config.toml
n_layer = 9
d_model = 256
n_head = 4
n_kv_head = 2
head_dim = 32
d_mlp = 1536
vocab_size = 1417
activation = "silu"
norm = "rmsnorm"
norm_place = "pre"
norm_eps = 1e-05
positions = "rope"
rope_base = 500000.0
rope_fraction = 1.0
qk_norm = false
attn_scale = 0.177
bias = "none"
tie_embeddings = false
parallel_block = false
init = "uniform"
init_std_qkv = 0.0455
init_std_o = 0.0152
init_std_up = 0.0455
init_std_down = 0.00437
optimizer = "muon_variant"
lr = 0.00587
lr_mult_o = 1.5
beta1 = 0.9
lr_head = 0.00549
grad_clip = 1.0
warmup_steps = 200
schedule = "wsd"
decay_fraction = 0.658
decay_shape = "linear"
final_lr_fraction = 0.0
batch_tokens = [32768, 65536, 131072, 262144]
seq_len = 256
doc_mask = true
train_tokens = 404000000
steps = 4557
dataset = "wikipedia_en"
MLP neurons of a small language model. Each row is named by its layer, matrix (up: input weights; down: output weights) and neuron, and shows model dimensions 0-127. Each number is 128 + 24 x the weight over its row's rms, rounded and kept within 0 to 255. Numbers have three digits each.
A block is one neuron, or neurons of one layer that tend to fire together. After each block is what it responds to, as a language model described it from the Wikipedia text at the highest values.

L3.up133:134177158142126121110169121146128113081174112133139124165130130121137115135148114141116089105156097120136094137155121114135130116129120105131122135149143169128139104168121126155164143131086099087124127106171104100134089196133121116121108082091081152133085117125135129127106153135155146082138138171183109189143169106098143104162135113096124130111134128159118103134092152117092165130148
L3.down133:156120101126135156135142141103121116151081162101114136124138142137119125132097135131112158103109170131119158105076184141104115168137164144132124118168120112170130137139101157105095114117163159136125158108114120170102163090153151088142162134166134129080123110126123120140103113181150094154119105131070123109101136143151119136106134159168145140120118108134106161152141098150134118170111
L3.up200:106151127168135115113106174144128099130112132199092108134126144115148100098140165141139142105111135164110132143154140097148121122131121123116121118121120098127130138120082165163159105096132143128133122131107132100135147095136149106101116135111179169136122155138152160159114135085114103142128105111124066119125150112101101111155108137129153157127088155165141116136085112104079137126126
L3.down200:134118101104151127134144103130074170131135106112158134131148102108125177140131101141151111179119126123108116135093147149093109120141108126165106086114158148111102133151152117130110122117136086103140128144137126147099131124090116140165141087147090131129164110125108139112123121143123143092153158145181169130169100091156129152146156128113135098120156145111094135131165149123136102151145
L3.up742:110149109140135143150129157131092122119098153119151103180134134105144144150139127143132076114115110105121113164137108103118123126150129130124063113143124131148154136174123165113099164129086126130116154126134077112129119155123168093079143141125136165126076136130162139111148158124164145126117155119144169149132145128108120117171164127113127149116135148125159122170138120094129138125144
L3.down742:131127158121124123096132117134161115133093119126116120102125113147138105103128107165107152173129131133124118110131139129127115100125109168122158135145142119126093124102119075127174130131143149165146087092112193131130163102129092149156134098117132104138188095128111106135130119114103095132148119142103076109132121109099104159075110122151145144150108106143095113105118150183138125138111
L3.up998:112096137124126130105145110092145143131131158134142152061098124129110148153133140080154117169129088135086137117136157120149098128128096108122135122120114082145141071056112071157186143131134092109157154120120132101139103107117075150113075113144135125105144167135123142149125145128122113160144083145142106136130132144140114117094139081187115128149133147144134111097099166117143163107147
L3.down998:108147117141144117161110162103143124128104097142099137103117140083120050113132138156143140095126147125155100132141101126117109138115112150122135125094080165129129117176114160140079137104131102152137107148125137170130150183153149119142115128113092132156103105132158143137135109119123133096119163098104129150146163117120158130174129149023111119135131112105138141169090128156147106113115
Section heading closers

L2.up904:144171116134120165104126110152104094140159092162147175107137112131130165129132128178131134172126147158117137128136142098150154156107138173155090111170100087108113155101129150122130141178169165122135112138138155132152102121142147162101155112083159215109142129103148136130114114121142143164135110120139145101142125102113101132146115145150132142101086119132168132130116143119104130116181
L2.down904:105105122077145127124131154104140162131115147130096077151105103134142093130126157099124141131135145126129108145122111117110106116120110087121147155102142170140153109131145131124100124112097084140175152133162111136102137166093112132150110087180095091139129117128130154151153123082138126087145139130114104138128124148138155115112127123065101134148169125116091132133139122126152107099113
L2.up960:119133098069135130125133133132131119116128112102139140152138136158132134166143143127134126096099160110115155065113137091140169110131127137126125141136125121134108183134153115119108126132146125106116089132167153163107136113169103099144169117117125110142142138070114123143127139109132116128145099128148106090130071080133081141135110167135124141075153120101089095130114155134136120090105
L2.down960:124106124166134091117123131132121119128110132142115127119118144110126100107148091111134106190172102157117122148142140148124100143109143125114134099127080099100173061102109132153133143116145146114121152103105070111136114133123145151117087159125146127127144098126142145113137125171132129144117147134098130146119168181142179118109156127071134130165085144171172157129095124118115119161156
L2.up1505:126137130157160134107096122121117130113150135123118158140102113136119138115175094149126173099108146127154122139149100126123138093122120127126107133112155135157159166147129103077125099070138073143123124135100136121079176095161138126123115114124133128138119144101112128158164137123158119166133162139117128150136100114154136124122144186097109091084131119132142157137128121095119081111138
L2.down1505:152117112125082133148133132154157116172084128158144084128123166129132082145098131134110119138122126123103148134120182097150144135135147109121132161127095145119121089124101133177133138171106148124146144111141110133138095147115132123150168137126127142135171081131152153120122101099112135103082117111135105148148182152107144127139123061159123144128130124117115099136110109173127126153108
L2.up1508:107123134131116116126124138137114111107158139117155113146173141115140112109116120187110119102128130072144154103147125067120080143155112125160116077126105097151137117143111123131164153144120178130123116122139089119151101125158082146121114106137106119106116139131112137124129170155136138130133078128159091120119177130080138114112128193145129152108118125124128089123144119138177188107104
L2.down1508:132147121096108126120112112135128137128105116125100145130104105123116130140143155113142155144135133191097111112107133186129114116113131143134136177125117163092155156112155121111102117132107089146160118101141133142084130176111169112123107162118111141125143144147168131136148104092158125122134142124121162131115101115150108157133138090138141096142155138134121123144119135150070054116136
Album/song nouns, word fragments

L4.up208:125178125132124144127113140140147150113131151110161139121165104138177112157132118138154155125140143121106110120121088104133113073125144124160105109116097078133071128158121129124177120065132121131115101150103091126136132138101084136153112119134131115122127140127135135144138117147135175138120084114122109116097152103125096129143124118115123157143153140151188099124114096133124149134090
L4.down208:116106147115150077112125122160136120166084109148069120106108176136104156103135124133127131117115101114135137107139170143134121133124135135109156127147143168115153151116146124111094138176137149149133158140103152109115106111150119100099172157088126133152127136143125143148110120111159101153096136125113163135118099138104156130108153139116149107086113142137072140156138168172125117126169
Section heading closers

L3.up92:120116169127126111130148155155077130101114139199125111138158112125171118117127135161118113115122121108066148149115149072154171076109161116150121096106161121154126150135120139100158129128152091107111101162112145142129125143109160167133147081153159137126131197120152142099123121155119205164107121097139143109094126134128129100131078132128127148107155140152144146128072130122112126122123
L3.down92:123112118115143110110120086081156168121139137096128172121098117151117125119081127082102136137128098127156113109151110169124101138128099130076138146172075092121137085121146103153062172099131159137098172115169140107128149107100117118119104184105136107113098104134122112134138169084137094082133133156107160139122121109105110151194175126116106127112129138113164086094166108155135101147125
L3.up921:134108110120056113142132128170144127129134106136120094145128127117117146123148073107169140120115141097121157177122098154151101126118120135112112136111112125122136136159141162119126198159067129141116157142140113131089094145089103151144149121081104158102123137091115134131123128157147117168168087108153120104122142154089153094073112138141105120128167112182113135145140167131114135124127
L3.down921:174146129139178173154146136110074120077182168128098168135107133134135127163105100146091166129167157121124086103136127104114119083123159121136138123119120136116130109154111125151147080134142115114131099107144125148188150089132130130149119140179124137187109119172151124119121162102107148125092145154126116149106130054148144172170167152132157130112149127091136109116112117139128106105089
L3.up976:101103088142111125156134149103138173140127152116131151124151062117138122097124103084139115102110114144115111110104106090071070130098114143114152168063135112132146118050139130100138147070081137092138187133166128092134120143142120168115147137158095136143157150123150089101119177166148110102099119108143151122103134127151148109075128127145156123099108160135161129135125183132093162101091
L3.down976:123115169130147147146150143132088091070136129122087099091112116146115157138155129150168149139115109125129138132190099133164148154141119122131099129168133125151127176131153090100160096133145093115154123100108160099157139172144114145147119115118140111140140151135115158134104142128107124099185127116134136137106155134137128135165164115131157183127150167143138115140116128140105105112095
L3.up1004:083112128107091154163118112111132134127155163122166141140102132105155066152123106099161169090082144154162098115139088081145148120107151104102130127122119151112178123105140103092117090169133136100120145104149144096142104182081134129104136169154130153095117131155122093106141138116113109097166083141169115112112183148127124129146124132154135129116124135140055142086094148109131142085122
L3.down1004:142136117132116078125121147147144083154059075123101122137127131178096131118142125146125126124152132107120165138124130119094113151086072110129165139114150141149103073118139144144146168105128123175098125120073140132124125119132178085148130084131119110148140127138151124142109164163183147126121110136127135135123099123137132118131135154148135093154178129141163106178170115149078145137091
Temporal clause connectors

L2.up179:115142157113160120124109127078153115145151152143156127148153149128093136118124123076116132119121133104114123180128161159116162140097083092127134134118124193150141140089128145129149131140141125157149095126163132097116123121126132125101138127110122175105148109125155144147138124061155136152133115143137119175122183139123135119127149107136136141149180158130130112137157106114171169124151
L2.down179:131107096127108143130163143187114146127080074078097130074087172126158081156116120196146135138138141138112144111136122083102131130142167178113114152138155124115085125142127129127133140129123121092113148118114129157127126158100110149154129107150104130147095141122114100102116119177124108093141116128126114092113075111124115150115135133124109068097083108132114132143090138122117112150109
L2.up704:100125114138086139148139133137143126142133149163149126143115159155160135127102117123078152167108130116134110167175087145125090140136121118122096130154148140139131090151143122090105129116157120174186109100148142097113139131143109126112154168053114141120094082121127137156147143167113138123150155132158118099074093125103106113103109153120124141113103106130146125134138090152136151136094
L2.down704:123120121153160103104122141094138126116135088116077134129160096113113137114102151122154100082128099138118143114076142108110188115102153156141120132130127135102127197102113130159142135165121128060079142128096127118144135121122135144140085073180097117127132150115118133107129114091154099135125123131123121138153162151151176123141095089156133132140172181155096124124139160088121101110150
L2.up1025:120093156128091123196150120138129105142107128129118104149092146126093168109170156114117134172164109161103137151140150094099097112077105104118099109080134160142160098134105128089155130120104133142125129131155103155114145138134166094092118162115130157077134143182148131194096124143136136114115125147124148106117095116105112124121152113095121081108146128142148112168135115127130119111111
L2.down1025:155164097123170105123125133149119144123147117097150144128119110107144140164148175142135162061104164124150073117109082091126165154146118169146154128156145085142120151115129128097160117127163145122116125111088135117151126100134091156152121120103118101125109133101103135113124134123136161108120096113106107109151131110106144117124117140131129137123071151124090126096128160148091142145132
L2.up1162:146126083125132124178128125116072106183120125102137124172134125139123148180094132128095129118139132152127111158152156131156131140142150145098131060110120159153127162131125144142142151125095161121076116096105098138114134123156096115126125085151130152071144129133123108153139123149129144124126134150133120114122102130117086162121155186120114127146139152124140123127130082119126117152127
L2.down1162:131117148106091120113122115153142167070154143175134099117120114086186124099142126113152120104114142119156131097135095120122123097109099094148137202148135109136155095107113129121090131140132130100148159163159118133121147125126157139113100160109167133134082098125134145158097143112169141140189149126113099126149182125136139107135078109110135110143135112112153116102117164134100130107147
Mid-word fragments, Europe

L4.up745:117143125149101144147083160127139124156090116087140159142151187140130101159160118149177139132083108129183143155148118143108126122115109144131151171122154152119113163126131132105154107137135139122147163152142132129113106086089117144128146134120135113121100090109132104100118159096128148104143144162160100159110144071150091170112121151128116139145129088097131104142127133126126155097088
L4.down745:160160139111146092133161118122114140114142120151127096121103115110134151110092129142139158161141142105116105092152155096142083129114117168114142115120150112112139076133093115138109155102111141141131102136120115128134130128126155119138102113134143147160109187128151151138146143149109116151115088075114134104141129169111148083119138107140101098093135158141129152111139157150129123122101
Word endings and "if"